{"hidden_size": 384, "bias": "none", "init": "uniform", "init_std_qkv": 0.0255, "init_std_down": 0.0034, "lr_mult_down": 2.0, "final_lr_fraction": 0.1, "max_seq_len": 2048, "train_tokens": 598700000}
MLP neurons of a small language model. Each row is named by its layer, matrix (down: output weights) and neuron, and shows model dimensions 256-383. Each number is 128 + 32 x the weight over its row's rms, rounded and kept within 0 to 255. Numbers have three digits each. A neuron's up and down rows have the sign that makes its largest values positive.
A block is one neuron, or neurons of one layer that tend to fire together. After each block is what it responds to, as a language model described it from the Wikipedia text at the highest values.

L10.down201:148147143102128164162173187074066154099104164124154158116109139106129131115115141095112109142107092092111096173129108124137182091151157125160119130141102052113122140141131115123175154151120094185084134067099106130177142201143103095132078085109118113139088104105182209169143134133110150146170145170100108144131081184150163131136131093096102093110092134178172127181098111115065135150127
L10.down215:114129179213095122145084118136093143127120157119120117146133106100142129099121123150102126064137114106123018107189127123164112078115077129119097118081121081096143158171153210186117126122185139143091154157172091143135169148132131169137143118113107059164139077082091155118121106161156103125134127161086084075174120087143113123158160088088108098074151117119119058157139129134173128129149
L10.down231:111169114169186146211116111180167095172131113090140138125162125153100131139167127113178134150207105081140110146177113188107128078106168077160064198141181095170157115095188185144178150159154115117141133129178140104140108102159152164136065127127095133133098097128144150108148121142103124167100147113157093082161149133131202165150118131139147177134151103109107174036087140141147158121181
L10.down244:133141133094103136096109109175104096121110181173151089124140097155096169130098146139163106129113123097154218083146092056160143121206161113080144146082093120109137126121141103090203177086190178067177145113130126106085206088087123100137129115123176118147189137135097120108138107126102097149064098109121109131115148110156200113147105118041132167124112122159127165117098124100072102143128
L10.down435:156181128082107126143137101127111131139130151156111115174207099120141070138165116136112186074133112154064064067131098139087150106154161117178098060127059075146132106113181119112198196124143129059117152121170163107156106168153121164118144149188102109140183060103141120155140115122144147126099089148170191087133137084106103087167161129133209046029166135111125069156128126102038120151140
L10.down575:136131146147100067157141111143173082140155171104160084140151169090115177113133084146143144113169129127186125173105063143125109145095162121084155141136136199146176130197166087083165118125144138139094121114088136179174153134149168160107121119152182123179119150130171124150145124124208104172172116143115156117146160166124129129112161138115108154146116158131168081130168113143102090119184
L10.down605:120170158106177060078106130094171210161137135106089099083165102202121143093104168160120121097065124077127077099135130114124141153125143133125135176194166134138152176139108159130058094132139139124089162119060122088165136104134135088075137089181163162149145133173147154121136162150152060150138186174111079167202139132078179139146116047132140097141164135154168093122147119104111174121117
L10.down739:111137149168094148073142107118135162146074089186114197098101142137099139131134170036133111114104125102076167129155153075113078086122112118112123128139076079145193127156091112103085102189131123108100156163098117126100127104133093154181120109102147119152089055132079144132071145159161092218046105134115118100119130040154090142159119110161134226136122109177120132068151117130126161137121
Description: Opening quote or parenthesis

L10.down67:160156151138183101136127159132169108099141145132164132126138143164125051110126152125096157090112158178139120132124110108098121152130110087104195133145115065139116110157090126088130124176124126153137133092111120126158077152132168120133160107103137149126109140091135147193077176168107116179144124109137162060091173155123120133164104119118118124120178135117114165146115117085109160101123
L10.down160:100134128132137143140139136130167043118084196098124152127099165150103117125091096165148190120153125086145142151177090212122156123146077134178181100215071102176106110129148116146103112116149157101112180100137139162124036117129128102111120106142191151114160182126117105109107110124107106119128099176123166125089223169114185095142109191070131128177127138127124148133135086158119114097106
L10.down187:151165124137154096180133090148101131162094082194130092150106151147149125161146145081143190117079137166181106092095107255119109127130117129097145100124132080087140121075100122132115097158172133150120100074203116157151057159135152152158112135101068112161188131143074100161160125137081187087155109154156128085076148136096101122108139040145110124105081079156133121139103161129131170148138
L10.down285:176110121082117138164110183134147088086114122119157081120151100102157123083084173054117096176117099125129101121125152205105180153190114199132188171202173078099114216158085144148139190163136091116121097093147091114119121135132126133120121150084146135127153104127105111162092130096142102129076102104072132140153184168114169081145141178172105165086101123109139146105179144173142155139065
L10.down403:129154123169149186102169106118057114083137128150149114106123132182080080172107109143166073095124094142127167093143125197173202099197154092143137099134193112094146173092098098191122108113150153191181127138147135154178143162121110124178096168199055191161154121102076141117101165144148091128154176126143129143118152136139154131173126154133146101166114099101140157084130104144125147169097
L10.down517:127173141104161106114191143103114133084081107122068059155123166172214129136075077159139128149130201150087093112090127119107120141116076122135125165189167146119114100122107152098128095134140141128204154146146160165141146139126107088135134192081198097124124120128072147080120114149089133094159080159101155096173196096112123139116138123148155146134076116161109172116114115146183096157130
L10.down529:126120108160169068143144129145144101106141083094079077151117110154117073108112089144199177171104133087131095072127082165157123166101137153075082100190126060137194121091137141129092135148139116156098215083193148133155113129106134078107131160146145090165211114118094114112114132170129183126208098121166082155102123161107114074103147138108158188058179111181093172152125147068172124092108
L10.down732:129086114126113159133107165111139095127092167149171132136106124182134155147168182065142127199126109048129135165125113193117103092126077156149135188099121132168149136170110130072117134123089184155169128141181116081129145090133060088117129104115179132156110168112148182117113135106145122112153126137108101145105106109162129141119087103053071098126148086122094108158178162126125134120113
Description: Sentence-subject end

L9.down56:085169138163118113089157098137135174096072141183140188199116060158108145163095098104132134159141151136128178128142128150152172124111088127120083119157128084096108150149139149138169100134137160128134123102146115057152134153112133146103172144169125132117068149115173137165115088122177126096137139131161154068156138084179186150137089110125164137097136121121199115081139124109155089128186
L9.down160:075183167154112125145178101127132145138124144123100113093133126148133180148149129144127139103192116129122116151155161124112094179137090127131085091124163120134137102148111121172158118107073146153090068090182094101158109162180096135210079207163110112161136174105118146127102141120121159128126099144068146139139109116091085109155097164227142135163164119130129163131131105167106162161159
L9.down395:143149141157119152114159137155115095100104105146126099102149096152089147098116107097117096113100076151145152143102067106120124178101127132094160092220099098134121037071126159161056097145053097122111098113180077181092123128159112150123139080121086104095176116110104157147151135151154129159123087115166112120141099143131162137109187137089195101132119138102118080134068064153174173106219
L9.down444:171165093040170113132182106148156130111218144198109091168128144041047087120082123106141121154084196120148159137085135108102065176136145123117158092128151099164148151140126154150165113152121172124159120094102118133100116113142162137120160127108134100143071195096095074188107122156046149101111155131112128164168123155099185114153120155124082122175173130098183155099118123097113099120204
L9.down526:138145036126143129147144078112154078125122174119164084133105191130179131198130093145125121139180138130125107114095167116149144148150131125129118134087131162166136132119105187147176066125120177178191134145228088163120139125153190161175146135130169123123141101182149118180137155140147193103135109114196136090059091126150118088126112183164097142137163136094115112146144147137104138186058
L9.down558:139148082124167134128151111170156140126092123154202152111129125098184149130181131160129130127135070180191179125184140146164117129148106127073182125097160089148104126161097102075160131163147147134125055142179129147111100157161131171134167173114153153166193131131130120130173115103154110104162087096091073142156142158152152120099150121142133152128162154097186119178113148112118146154099
L9.down631:159111122162166140110122133108155081129116088071152122100125067173134145147078092115149032113100098152129184137125068208190174124149115092127136133099141131097144075141107162147095131116113149114177117146125145123139094085094116135137110128112137156105143145141112131093140098183093114131185092124146114145137160210161154125166134093043121157159106155140151155097182124102137163141094
L9.down745:138160145119109124084142140125090136140087140123115128174136094157144139139104089149097125132137168113105192161132114150166078098136047152146102146142088091168085137141134098148113203131073131155128082156152134142087060144110109131159182133147141109103137136159131121148151137187089153080123132107095106132111108083104138079200105126119120177193161163101128046128141164106119174125133
Description: The "at" token

L4.down183:112093140173120155154153152114090085132086086147155112116151079131140181131146087102210125094137175145091149100186137123122082132125131087115127196145120101096106183125083080154101122110096125069113142144115117134146125191127168109174133129159184101155094133149113153133150176098195131211117141116120096171103110157164118159132153111124133164204159095089112107098113100125081166121159
Description: Sentence-initial determiners

L4.down619:166138126107102154122052132153119167179113129111150103150081130120093176026099155069162146146154168126048102119106112179135126167133099104084150150152153150107140159176135131120139148164107107096148147136139185150146146117155118055116113109127090115147175073124169118096148104138155139059148131126129084164105123145103095105124141153130087081128064088119129159073166105156155153115108
Description: Relational prepositions before entities

L9.down9:138139097138161121170141183121190147077115135145197154112132130107144080175072130114107131167114068141155131177159116175084110117165128110054126133109061121134100124177087133017128111120126126133127149135186125096111117122184134101153099157076101101094139105109079169123091099121125147131146132137137087088182195103138133116101127166142122162120096108185157138158079163114158127116157
L9.down38:100144125153103161118120193126043144107147144146152155109169061195088118142155125145101126104104148074122140181152138191110064148168090165108139158148126119141090140164129115088141128132147057144102042121075105083157228131087107160119123152055109136177162116091110181130118163149170149144090124124118083109183169168150125104144136151107130126110075122127086160082137146149107143202178
L9.down57:112100119133110132128068171139174179117066152173137086139107181130088136194080138148161142112184116082111095089152152100090131122079137172080115117085145153138086112175113159155179150112117168130108072141165219194114111174104139086150081172065111123126135127128089071220140126123102126165092116107112092183119168118123136152141137181143137114190134098050120104130180079145145173089169
L9.down164:180127160114122070148077151128109134101104160086078133185109158093106111116133172096131124152068100119106181166144083078154136114113127132095089190099104166134134118152133144133182162139115130126127127084192127148147134156102136177053118088109096068115077151143120148118142151167117127160109113138197141114150153112137108159136140119089107119059145146178114144107079153162085140143118
L9.down252:095100137156144157087187113123114158132141138183104154107121087162186120086101147139149128096094079127134109139113112184142135113116148099156084185101108100096141115161184140127137137088074120178098130129117132146174156137116144062093145124068180117146189161090141161120109141149041115081075136100186090141174103105138090133077104092197174132148127185121064132125097111176084142136105
L9.down318:101131109211152087165102101119100135104140141115080110122151066159121173152127118128113097105173061113137111141180173180123119129119154127208104110158126122090122135119131143180083124075122146182118128146149124134184155134118114151132155100135179100165133124075104119134137103132100153130116113125099183174130143116125078112103134143154134183157192142163167068154169125155143144130079
L9.down438:132142121091108119184058128161135130146103136119122148124187172117102179108139134087142131096172145126132129174102093064092136114112096095127177123133129133106123098082139129118116118136130123169133157127150104090101176164137087145181145173066136144104089213147130086084175107119126143127141146139140182126113201127161163088123134071064125087120145159144175113102075183135110121126132
L9.down489:159190135124127095181163134118132163167122094140157077154077128140150091162087195088100088108092080131112171150141094134118117136186103105098090197122149117186172130124060174123198092101124093112143118076117052091139156160120106055152120164124137118130100151151203126206118105088160113133068139096112185129131087152105101103134169078111146128118119155113089067080101072151093149142089
Description: Opening brackets and headings

L4.down294:148095165088126159107084104112096168109122191116119109180176132122109197157124107103172103138119180130166117129097103158184131153156122096215090173103120148129057187156149119137119196155063150079164195115144148070114152144176145185117156069099111149107142120140137123133143177100196164116120126134112087202090099185125167102081098139134152124164088114170093141082134042189147153114158
Description: Coordinating "and" / opening parenthesis

L4.down130:168111147165139122110170118104136156091139108104109114155132198119095118082152144168118119152156122158147135116118138134102061116130133124093170123134088116150143140107123155073154138094158126161175155123102112127144175154161176082093138137154130109135098090131153139112119147169082143038131169145145108088133144087105170100152104117149119107019124112128134138152119119137135124171171
Description: Table cell separators after numbers

L9.down29:086103108112133171104098141166127097101142167115075113110130120099096151111136167144201083104095148156128148084140139124023158133142097151086185145116167090076150127100130098089154089096131120106096134100133158145155132148077188145113123123128181146150110093169134124147126079152127110092105165144114149091187182137169132139132083190135207071156140193138161127138089187038114174100104
L9.down239:123095142126105173130124119084093132090144145146171126163110098131132091175088131073133156129106091066081092164152138083146116130152120155126137194130120121110100193139102122173148162110108167132157065152087044126082091130095100147068135076129101124201099156076101192156088144084112131134179134085178129127140101079139177113143123088135098135164115134094092109150106137142177154130108
L9.down413:131177124093121120128143076109167130084140126089134132116144162099109109127075134126120101066170096143116176142136124121142094052098096113079116103102132202111122097139133140080157127152113170144191119088091145124147120069165110136150101109178160156112102132068137121133087142159083144098113172033110142092139155070088154175166082122084125124138140086100100104166112091157097096114156
L9.down450:164078143156108131092142126155108130125129115130152146111170104132074114152081155092119110163180140111142100203170100147144136127181201103137120140067139153142112116155135101138053161097119144144126097121118188121183147140077114141109158141158137123154119117122133142079145163143128093144110137101086127126139117143109204127140091093169135113156137108139144076140074122128139164092174
L9.down579:127123100199168074135160135164135118097148129091114130115151157153164094126152144140141139127138172146177105120159132079172110074109147166119148130144119184178147141108114168084087139151131156099070148171129183128221123174155100147117133124095088164216144148135115154107134180100160121163152096169144116134119130161086091129139140167172115059189171145126154128139125150155130099060199
L9.down598:185133095071111153078114106119145094159177171131146133194199078145133108155186150151115130127116130153154167101069155127070130129079154179092088090140122156138076184097171152133113090089130123081137084088067118079140096146122172148149138100117102120128171072103140115073151118080112163158133119076166172145102169109138138080127072144100083117143158106177081141137110094083124111140102
L9.down714:095116144148152181137148122076139112087184130157051117117081110082135152099148153121115186114142179113196118098181060150133140145102105110152071144080110120135193139158116101077123154091143099162142191134128162097127135117152134085169191125197127164116106155108111127140116112207168102090142151169102103176156111140163122142112152160193144094108115138184121155128120097116147147154125
L9.down752:137118116134133188143146107112118147164182146115140190136143167140157139090186130084145098122170104121130112056132122112119133117155154125144118135091127061089083127130082138167127049133137107098131104105122132113113063135171169103190149096146180131109106167164096102102103176080130075169169111103105157119067099193119110185118136114094134137130127131131159155060129126116149122111180
Description: Number-adjacent connectors in statistics

L10.down128:110129124078130127122149141128159099167151219149240084084148194126167160117151151134148148156230133098101137175094163116110197103119155126091131113114127094153123098106132161130119148110165131107147141129077121085102123144158114137095124140109090146113172173133127159171118143078120117155127105128163144140123154164093117150108081113084112079175086121075153128180098097112148140187106
L10.down228:145115114115154143198114058142144156133091144101121106130104175101159108088144154055108131133118157091165115118184035138113125186179106075155120094126135127166192165139101086167114169084168133165118155115136135126157125153095141132168142164110156105160131114196116057141121060073128129141077163087146131104140149148099132123119152130121087088059173115132151151150098071223170169122109
L10.down313:190133103171104147155184133157090076086063174132086127123153110104139155132127168124170140153112114165092115126122125121174093168097157109192108117149106122117169117129077120072068149150099120120112156202093137087091117068158130107167175148158158138083181094143135152149135077111119118146170140128142152100074151081127144075157127117133135154140149100182226150159123140142062096123075
L10.down335:113117149090086126172162174115107060192135192153088041112104142139110104133171122108122137129105154122169143167101145156108124144115074180125126108087132071125038200153105094130108131080141175131101201107074094107111098047100158101106186084149102117106129157101109148051105138092110115179173119135166098099082076109127125144109121106144125178099169096180137115168145116092097068085168
L10.down462:155151112130128153082148107104123113175146172142107191118127161120174115156107188149191138068139155080155169161174085133129185171138095135142114139104119147104153103098134166146103143080130123163137133117066119117154206130154105124170080188133161102137146123146099085095170085100125119112072129149113115127181049142119055117075134152133151144211103099156089127103104121148112137133156
L10.down570:128159108175113126096119123109133134117098170084134130182099147124147101163110110137136121178141090170124078123122096149135175139131131144133100122095128136125133119141117131160140110146109147127143079160165198160130091137152107116136139124167134136152134140108133116166127146191111185161197142143153071105158109148091151146052127090089154076146122187151121131168139139107080093134104
L10.down678:085110102076231098133162113163155135118151125128138138173130149084127104118157147207126153152150199182095186109129134167115087149161131129155157128102116143107084160098156129142144099100133087105132112134046130099105099141096140138132119112081146095188158125133096136128126129092182108163098101153131086111079141081141151131156114164138116103182097156147106103116212091163101107153097
L10.down742:160119129109106103175033097132182135150155168131173164113151108179112103123120149151188204098154209125164108151082108152111041145131116157153129145090118112116125055166118087074114134106079119113114173126094189131088137087116186129109169083119168067128124106129134095116140125150140153174107146119186113118146107149151122136111140155090146083125135105182130136106126141156102158095169
Description: Noun-modifier adjectives

L9.down14:110150071178192130153116167126166164143089110177103133151164111117120105170121144057140152142146120074072137103158091139179113115104146135140172142101155108121091191145093203107136124122157076112116061127157104157148114103082149141098086111160101218118117112184060124143140111026086120186060162097078138144119156171114113110199164128099074168138112147154185166113136115185137121153134
L9.down175:118134160105127142168167103149121125169118152083121181097143162095136144135150147124142099062165164146197137038148154144145120093079117159106147090105174173111168125178085174120144160151197109125142094145075111140147168138168165142069133130139168144165115084118108131111159051160113103118110165159154129136171135120104058135128086157079157128111128088129100100113124166138112155146116
L9.down196:125159137094142095155057080142126126109051128138123151099153121146129132108138081142198089147155107179125124148135240198103112157081142102154091171116082130077135073071123154092184088199110157153127104091067162166166161099114120123138158121123150110165123144131172161096137095104088084144102130100107125093145120122202140167097168133116117060156104185121099115143121148189155092137072
L9.down279:135150129150163140149146126112061062168073174125100106108128133111176159138158173127223091126123106103096128158193187119110161086117132108093129111087109146171140114147146147088124105140044081115171141139034121153166168107137189118133111115144129075127190166168107097105130079111157168180132123156092112144142130096109104105111159112135109164094096140087159104139118161105112118119108
L9.down282:116100077159184130060185142148130134162149109132174133164152135137104126141148118139148122070086136157123171157122125140140125073159118052047126082154125137083136092088129089195088150128104173145092092131165113051140086124092156141075119126132084118062182145158164096076151125116129120118203148165172132146127168121124051169158158117152114175201126123098088142166109119168064123114118
L9.down360:134043119152143041045093142228101183148138131157139112159172175139137188040115120174083114179153123142122106143131184110099105097091092110097141121166179150116127136145128139161093132168127167146089150111108176150136146111182140142149121100112086161136181100168120098153127142108168126115120120081140133130120146144170131125182151168106111155158098162101129139138178167138107115153090
L9.down604:174091024160157089140093132196139099169094145071104119117117087107110179170172144123130141066200143169196075126135117119157138112133162137126085049099153108157109082090139138082117150111135158126168186107144084117127130078159128096123153130121092104077188113126129152114123127107089125155132158147139125163098112103141177147153125183112126160087137108105143129135142122153126150103100
L9.down661:124131132134180157225123143120155098107095124176069143090145117121081099089121116152140182104160106118111154106116138133062094131119128179131128119171123200139111169093131101138109167188151092129103146127093150072116113087126203130133128060205109071116158095080121071084128079093158084099077116085148151145109152111131171134072151093116126154158135126129201159156171124098135192173079
Description: Head before "of"

L4.down120:076166113151096164126098080127112134146108083131139055114116126096162090095064120093053127121057099114114127131127108124132152153150145107163124070096177180117142158111139135102160061142101134144190075106170102087162172106144172154124167129114094117133130113070098141131067113186098206122194107070129152136095165096110187115076049148148123133146109105113078137122154115200085181166106
Description: Reach and locative at

L10.down87:144140107182125135142172105155153147146122131115156116073100102109157118171111083098132111128123094129120133064098143123184163111181067138130070158108102152072130141134131142148150148116062152182109187192143111100064166184168164122152156104090160089178110100168138174156090119078071097133149156159115110124152150159129084121147081053127117173133104058114147127102104113140150139152115
L10.down88:102146107152186225128140138187131173125161108134165143136107145107144193118109097081087142192097133099077103119156090110140112091169129151084128121137085134197109139194102124137165149106058127132152105123126147143152180131101158112112112126211154088130080165171104141063172123138093149105138100130166137082052136131148091120157132134145112128070128147102113170143165110122131123117151
L10.down221:175086133176080157188132131129110141109077126070127139105100082137131108109101149096120159148156203139135095121057143178094136150196131097092122144145114082177133114122095084098147166100170157177101118147137187141089155145087144134093156130066090119173138149161110087181080129126104136100084167145136101138131075084173167168139081127152137125169165129062115134165160127190113071117114
L10.down286:139178107162080143115194113166169119114120098125139057142139113103155154105168138147175095133091095131112092127108156143186152091121099069103137190137195177175144096189093095150131130151078088129065194140091151084123139130137185098160155145130165133198132128135142107121166096136161108111117104107066113125160106116116155150153132147106168170158090105107120123145147093115159137140145
L10.down430:133114144150096142147081129135121098096143128140159151159157185131177098206194116127160173169150151176104121087171159145131086120138186153161143128146087156077149132164142116131093153107094088104119150131104152173094105148131121181167148132085113179116182100166083107175173151120101155169144073156109104210128167163131143126080162129134191127139160109155141146122140114139152143105133
L10.down537:158128125132121133099153100088112165165164130126145106075103132088115059179082153186179178094092150097190066132170126143127112128154087092139066093183168138097160122146090086087123136152118124180099078092130106176132131110102063187170087143114175073160132110130112116105103193100127143143084125097135183142145129103119130104154166127174099119129149106073122143135105128162121166140155
L10.down650:151131124086113146098085094097123141137156124190160098197077167164155132090080159056173133109152142116126108124164073055148132050152132138162181110121154117123107179139122082126108139083127169135155116132182131128158199142155128131141099149126063075146174115187168188151128097099150070174145048075172177128135095158118119057085132123133116046160108112182134106130173140126117130132206
L10.down651:122149129114166098117105115116172147189103144112119105144186132102192091161126120149075099118132149104111165127120096189101152103102075079074112123094193118119179111155106109120046141126114065120167117133081093121139153139173087085125112091045197092149188073097100084125132144131116143086131145174124141091157109082130128097135130158157123118205140128123134117137128155124082056179105
Description: Short prepositions after clauses